{"num_key_value_heads": 2, "head_dim": 64, "intermediate_size": 3584, "vocab_size": 11785, "attn_scale": 0.125, "bias": "none", "init_std_qkv": 0.0153, "init_std_up": 0.0153, "beta2": 0.95, "final_lr_fraction": 0.1, "batch_tokens": 131072}
MLP neurons of a small language model. Each row is named by its layer, matrix (up: input weights; down: output weights) and neuron, and shows model dimensions 256-447. Each number is 500 + 40 x the weight over its row's rms, rounded and kept within 0 to 999. Numbers have three digits each.
After each neuron's rows, "raises" lists the tokens whose logits its output raises most directly, leaving later layers aside.

L4.up1707:595516551496456617473503503489450566487490544476522526449532449461523471487508465496531502434480530545509481442474543433524444523596488515552517453479460518454505538448466496510532523477491479456367474473493504492454519470534473435473509490525477454446498427509484504492537470502451502487494478503449489474488519447474545500418478548641428473506442498471514546438596547492474517489528446497466481446465509481526508459477435481500513478521520447500526553514542499500533530568481529475519501527477475524466577446517499400451550487471501498426526465508489523444526469472500446473
L4.down1707:405534458485511409504511491535553440496530483539483524524457528477527591423558576505479444505461487473418524531511471554430524481468520475480516535501447442521499479464518474463504485546505437521534473509517537510492539518524522526576423458481487490556518518497506474574437519437549500502503522499526479512501541478545458547502469498463518519465527429511475517524385462465502488549471502460484499582508531463484479518564460507460476491449442491547481464472473536512517536442516501510489522465543578479519462568473465604530440450485475436574487484500458486598511470512493512482
raises: ")\n", ")", ");", ")\n\n", "),"

L4.up914:489482467472444505512533477418562473505518491446548548435539467507470545497536524508495511567481549492559434444461503457467439443500502486517516565516461481499426542408514506465498588479438470565466478525505508479489463497524484462531524515448547520392512426512506473522484590550467528485485489473460501472474477458473467471556531523569472520528526451575508503502526536466476485426468498529501510493514492538586533550556500477514603475511500517512572508490536446434463541483534526504492539470470425555425493509548482473426471419473565511461473540522555460494439561492486550536
L4.down914:464476534524484407477424574553489578508457491494582509499517514490505445603502452530521523508548473462511461485494537506488520557542491454584469444485480493493392484480541536466527554461444511401497458535511552475541546515438515496519469417577435521478515528502474490533442504475571431515477507490562458494522504493504526511541439524474428480487462509472541480518410478531525539489529494538472514500509520541516536488513505496480400480504536440511505552445548545592489440491492464514553449482522502527573475496497481502607484492482478449504495479403442486471441510542523531537
raises: "ters", "ted", "ably", "itation", "cing"

L4.up3423:456553515498503529555462546469522435440499523512519500555491469484583469539489448546463475521460574509522476459533511551364522542511533443440550483499540417506472459486509502488527516523517586493560528581509512473564525482522517410453539549431498523538609452581465486527408454520516489476440440558473425461444487492508440501522543501465521507481450571530513490469485512480439565527424562482499539504550570525523430524451539522540491475477516597481461525496463524527471452505485499529470535551525540497439507424545524463521532436432497540534463483540504509527466525494503365543
L4.down3423:607533480490494483512436520488446506444475536471457507519438506602478457480503522514576541451522486515504501497410461483533441522553518487462444503441522511524527463505490531480505475530424450434482554521538546468574502559474480465445468486446480457493484499530534506487438480526499511477442538529472488428560443449484541492499552476491518493518495556534507496463429454430521535512531543440459491475407520521503438542532513568460462518545490480563544468516469450565516528483510499533518500535510617459519536499566570452492488440580502528512451564488415464548506493504551513487
raises: "|---|---|\n", "ge", "ges", "|---|\n", "rea"

L4.up2456:576535477548491514435616476503507501544483534478456490495496417464500510514418480434470455497520484533555559498537518444463578404545533482516516382542506500497522459510533537494505511491454504511532462512520457553543482468517464463481507420481450391523496508501445506494491517492521469510490510475479472421498511478467532489488474469508456466520491524531427469443486515486490529503514483508460484419475525508461540547540619495531496493490515446514525546496469540508515515547497514509466491541475454475517506499586443551460516439485542484550475489526535469435493485497560424477
L4.down2456:519520528508505461452513463499479498573480523522523544513498534499518518497514508478479478534545525458499538497564487405449502537523540484509454498508550375488549489522560514501527495475508520508441524535520479514541500511447478449510504444449445507463483521485523522463470479547527498565498522488536441519518473500493529477504523536467477496483444490538468487477467504490523468445523476526506453500512520359510511507521482491528442500438476455520506512505484483559488511442477517476540438533499507501506442536500476515542479529484511530513460448522542497503433551538556540467
raises: "The", "All", "Other", "On", "This"

L4.up3547:609463485498494514548531535472531518524532496472442524560479502463542484529521491576503487520464467513506435498473424453489467496497498499471469525514523497437554495508461486511454470543443553479491529533431544566496582518525450475434523517496514464457568611544495510492539489535468455497515472493555441515453468535536482506486541487532441521461462503570501564511502483461480530481557500481539546501489525528507406493435507527497602497528478529556531436491459438507523546455530524436422466479516473581510513556527492568490539455468567505522448532482553461450506509444439496551
L4.down3547:492532503493506500498497497451530495528470508530568501516490477426525465537477498447606524546459477546540459518526485482485523486541507440468564519518478514629500549529514531530515462460473504488478486529479386531488430510518542462521514534546540485513479493506471497490588536482526523543493498524476476502516490513519496469504480555468586551468524508475513445501496515547453479502428583514559522507427481453498466470517578496510528489498592547502503606557496562469509521533436537546554505462423598512449475518463491477521501582434479567550507464558473528458470490543560517451
raises: "ering", "ers", "es", "ered", "ely"

L4.up1357:536549454520486467534477536515535473460472448603546537537510494576537461501499468516465532462499505496515504493420537544467490526489447513480484520483521476467585568494553512529552479542531553497479453517502499547533426469494512485566461500483476445441499467580477548538467444540464521512481506590484458442488576458498508492526537535572479479458479492579432515539477487466571522475463492472560504504495538523576526509456573524502473492549533529507549544458486452507467459541558470457460471459523508527555502478514500533474440501514541495483433464526533479468409519484562602517
L4.down1357:510509550443534571493449489536523477449449506529467569540489483482535480492438491514569481562485505521524543502531546497521495570525495459521467561528617503578526480516545537538541443504507414556431493515530587523542511524524601513458558503581524538497511480478542510498540583485442499540482454520490527530547520559411522506480503518505510461521478467483509496496457512500535500524534535481442453503533474559511555448452472569456476499499424553559461561452474479583547544495553526487547528483580534505493520522595539562531541517471487450587491521450482471555483454510480416497
raises: "ir", "ons", "ag", "on", "alls"

L4.up537:493464474515500501517420481540429478483516503563506474497478493508507562522468500490472442475527540574532485554552520536404513481541497458506531492497517463495509552508478560434431542463451487470520508545487484472535528467515545561453496521476499547482530540511493461531487534503545493462437485474484439560454482499521508518539557463503530424531499454529490570501506532458493522444559442565521518565465501513462460530530515483570469557524500521537564493586452456486495482515471432548419532508517500472524526506556486492458508435507460525525571502534473475454496558480491617480
L4.down537:550517522511466476501527465480505531484543508512540485564537551551524509475573420453545437527549480539481502469531600482547538442454585482453477549442429487492560453455485512548463484543514545512517559485548462500463560550545569474532460456488441502457446491540482543474447557484487435504517545474455465500505557531493539490550475481471426470516419502497467430483515422551481430518534584542413524494528564440490488497527476528545476548561506481543533538560493618561512435501413452557473580594573596521567531469449523501474497466444457490489509518460478517469434468445508520505
raises: " its", " their", " another", " enough", " why"

L4.up3426:503509520481493497528530553551513484540511517479497527483500470425566528510461447515495492438420475586507525495521449536432526508478430469493513535518596477528530500537542520491507536556432482481482468466453447532498449571468462482441529526473427517444569555545495465505456454499556503533489508556459500459441466554466491445470491469468422548497457527495490371468497432453527520524484528539436462508510542577517410475483546484520500452472465504485490441486488547477467409526482476421465483550509494487546503487563562583446540530521562569485497557496529460452522504519540501516
L4.down3426:450537509530600414586530507498544530438470476533570451513441521504450461470521515579410546507522522536456520525513552433458563530557507425520499497428490446536442485481437539588538451465506569450473491484534497546568440415534555461471504565502509501546475493533509518468502499543579607449472469519503525461423517491471477525499563491543538519500462483582476543565517506364529525498443497528555543495526490441439499492536458470494496456482491511540505524479516498535513485433548439433542547435537523564540486520464552483466420491562547480530485504496492507496481481562487491479
raises: "ious", "ius", "per", "tern", "line"

L4.up3063:558438496461445529601496521544548523497578537524507465454478509532444506534401495553471441522501492477516546511427526479546557505524534456439443483528492496471524533557454511569435537487565466462456443507533521517521554501487447492460513521526496513487518512538477497508519508473496478485473468528460416437500560504488463548574547507553463487446573484465466515518512426491516504538483463496504548459514566550450447448506485518484523561470628491509535505491503563467514551521499489545440518526468525478499439439515531496557553453483525478501503477419501446482521468509467439545
L4.down3063:513517506474464485519496480470523510482527438446491510458501528509515525530504472418500552480404477517523534483482531454462489428507418494528477530554442508525525509433477507509521473527445437440480455498484481439491480558489545536426464532520526481490523495507479558568563480466503495487539499567520423416529533522433459424552563540511469536554521522555540442539499432510544506520461537469486517527425464488518606433480535467462485487506467468509558500514527519466508483559505552488489489536517452579500488521506530563501445496503482498492464471517470461413471454494503599526
raises: "a", "e", "en", "ens", "h"

L4.up386:479523530512534472592485497508506534565522515449477479595498439509501479488478554430497473467554398522500578535429552420486551533451509535492541563426511533486479522541521539493474563497494540508544544441508499435429526595470372467441483451487520473491467496494473550454497552446439482505479446516492480524533537547466491506531499570525467529505474537507547500589511442525487494533486492526490500467500483532512518553470437579580469574530480491469511479520504447511501526495484490542513516482447542498527529536532461480469500496514430508523527502546471538538507514614530513561
L4.down386:528546446462484480418517480563487502452511470532528523434489540484461540493579430536455536506448590556482470413581445562528458436518473431515507435540570507477472501451491499467539459488532524470533480569412491613543501426466625554496503527460470510489511462510488498555553488532551504534512511513553473520487424473480512491464491454520464434497551511460518524425523565463476481517517542480511511537512519588506432513538582466392506481481557543504458524494501522473528497503560530483527502498569500526478475518471534521504470518506548470538499499463548446483523464446442480452
raises: " Wisconsin", " Texas", " Oklahoma", " graduated", " Ohio"

L4.up3061:505408517539482507472474507492503486534475498518565473485515432501549493510465448576551497492500461534498530453445501527473485481464520486550562391469469402539536488436469477560482483486521450471475549474501534480478487505471469536470544477471519482520507461528444512454544473501475498461461473494543470486498559465431520513422529532406458557507497458503476499578620528578495519447483497512508504528435511472486475561464500472497446467443504507436494516506459429512497447458494464464522454499532491520462526481494504530508451505531562599469499476463502522487531506632485499490
L4.down3061:516495477448505439484451525485519502525476512481548478498489531549527458488532478485488461557522487405453456492516496504505497526497613429525453543538514500514603491578518516525517528473515540527510535488553477515514472466518532537501469470446478492528464497428514558519468513547532489557437486447549497512472534474501500538473501511523475530493481499499489500536489579474500487471505478553440502509541512291551527460480532587539442494520478423494495559524462544539519517490465500470568459521482500508525477468533489469508412514546489481464473477456536486453471517518526521478
raises: "This", "The", " Their", " Its", " This"

L4.up1425:446469492527446485558519574546500514492503563542527475475470494478428502473530508442422478433538496481468583448532443522531482453533553485505533528411577471477410577501546576576457510538510552497507454552525449486453514479477491485404493488544458527418444528467456482498460510497516455484399566511466495450462506492456477516578484491473437528466464559469563506548508478535494503502487535521497503504510558478592442487521452435513522528464532470525430455441452436504469499506381486540501454478524548496442536483552512496505517504518551506470495547490539477443504463530553522500
L4.down1425:459566393417541497438449420527537482549455469476478539509509515511525487528482499575464535519483511495530517451508547537399504547476390544558454481501569501525509428490519521518567470502451524518471522484460480481526402509503484478576561478547462498470551513528492423538558533469516548546528473539412486541595526545467522438474453513508547531482509467516437533475536491511529542533497472493510463427520521558487515449479534398476477488540460462521501486457561532499504553515598492514484539503499441537546534509486462497484523527516538463487463507561452405538539479463483491498
raises: "ag", "az", "ight", "ap", "it"

L4.up3195:563459559491453432521486502545484477527538563546528430474465517412542491592502542507568531515505543568582534509482523451434473454504508485467505480493489451485472532503484533414484558527451583514527518503500445506491566488484531472468464473489569486504466584549457446499501531455554484399483510534459464542498451502534518419498593473471455443461499527537450500467456483516488530443487440478541504513414533552504527508441475475538509518467518547514599488550517525552504528469457392521485567537453519496541459454492511530442515467476490514500536509570472483447433594477535665507
L4.down3195:579491559576503401480526480491434525517485481468505429505468506510506516460511443494538493581539493578438478479517537519468489458480527506435451500469438526456587506478449523562470479587447496505520511532506456506452530490563578510486513439515456468454458534491484480413524493553492480478496537461452456516546566523514612477498504511503430457588461494517475484526529448524442412519535569544479480514530613369502536538483512523598532508555534527530548568574486549539505423506509483497501524557562515504505526436460529547468490450432472465498546479518493544454473544478511525503
raises: " its", " the", " them", " their", " him"

L4.up2033:522484501428484491506534433548462531560526535465489537503503540510480486492524460434508480494478487479540486510543531477489500470564549475453492510503494484442569522423479491506490554562564496515548458498469525476502505507479499497483434500488525516508528441460458459513503437481549514422477543504512473477513554503535531463450564489529410463516496581548491508458511462519538518464497437494497466464460548525490487486448500554489538512438547502469542511497543533508472525504450379574466494558453438503565507424460505457471441516490520480488479542470478480489447551539500592563
L4.down2033:507492525649536510533554497518426444515478474464533502481523550509473503459547462490515516522509495455457492458527468514538545415541572492497526488510487452472632521478488508569389494542471533546534563512500435441503529533533522458452471490497411477447506560561531515478544530505502452481425514443467534519553522445511540461508499490443512559535472415516440465499524475528468464454544528585499489486576529263500531534485493516526482514542469450476516499560444539487492447466423498461560516545536539541511618491460512527419501524433453500469523521489482572453508488525512534481
raises: " her", " another", " its", " his", " an"

L4.up3499:492496527489418558442518497496476603518420567524515554469535451492518476542488512454472470502478489502537403452445461444486500474517461504447509516480523468529426512497540512495513499484478557550543483486509474433519579527491517493430483497431440483533519471491476487506433525512476393452531453562530523538515524417509483413435513456539510475459494553501537493460563482482549530470513486561456510471484461495539566516481546528517469570461497559554544540489562498558504516571494499479526476543526485523542424478516476457479445499484485465468506501453441514436473437480476448445
L4.down3499:522462517581551433440479483466527525507532495437463454504452466457494511525520484463561535534470495482483568552485509563436550546523502477443551480530473450559518481495574532587540552513492483535450515521464521505504540533550566492435468511457522490504412552495527503417494442499552438468493541541539493482513496469560511547538446530501484471568469393495522549519460504536443532502423412397501509519396520483539483484476423498451498513507435535469504472422578451506558520399456478529501483515510506552481468547453439546490526497471453485562503533488419462547445486473479474481
raises: "it", "e", "av", "ito", "ited"

L4.up813:536430507452527512557507523486495504439513516473424487507526458547523554557437451487460484468499535486526549505468509492414527472508498487565464482459489526548515535498517467416578486468449531575506492481516547523567427508477431462540488456547483507455518478421504528506532426464475541490518467465558555478429516497551517548535515454499459434539538548468507546488522507431432522508523423524508502501483415536447476505484526475531542485495521502502502531540570430559535604435473480529498490445410491498517440521518491568548490472547520568528488546558542465590482463553520535610
L4.down813:516520498588406540490475508491490519559506509527522474545545497480541482486546502470465556545490566566452503507615529510528498425491522477439494547475547436485489502541512587566438527566512527474548518472523492480477475533584530482456494453476502533491419522483527480473480491464532435495514529502536462476464487495483544423525459481490520556454495456562458441422440449582548508539481533502491400508445522478516529532506514530511523556549553424549514413467425572505439485518432499498467485562509529559507508504507452523440500586457495481478525476514459564446510554463501516397
raises: " him", " them", " a", " the", " another"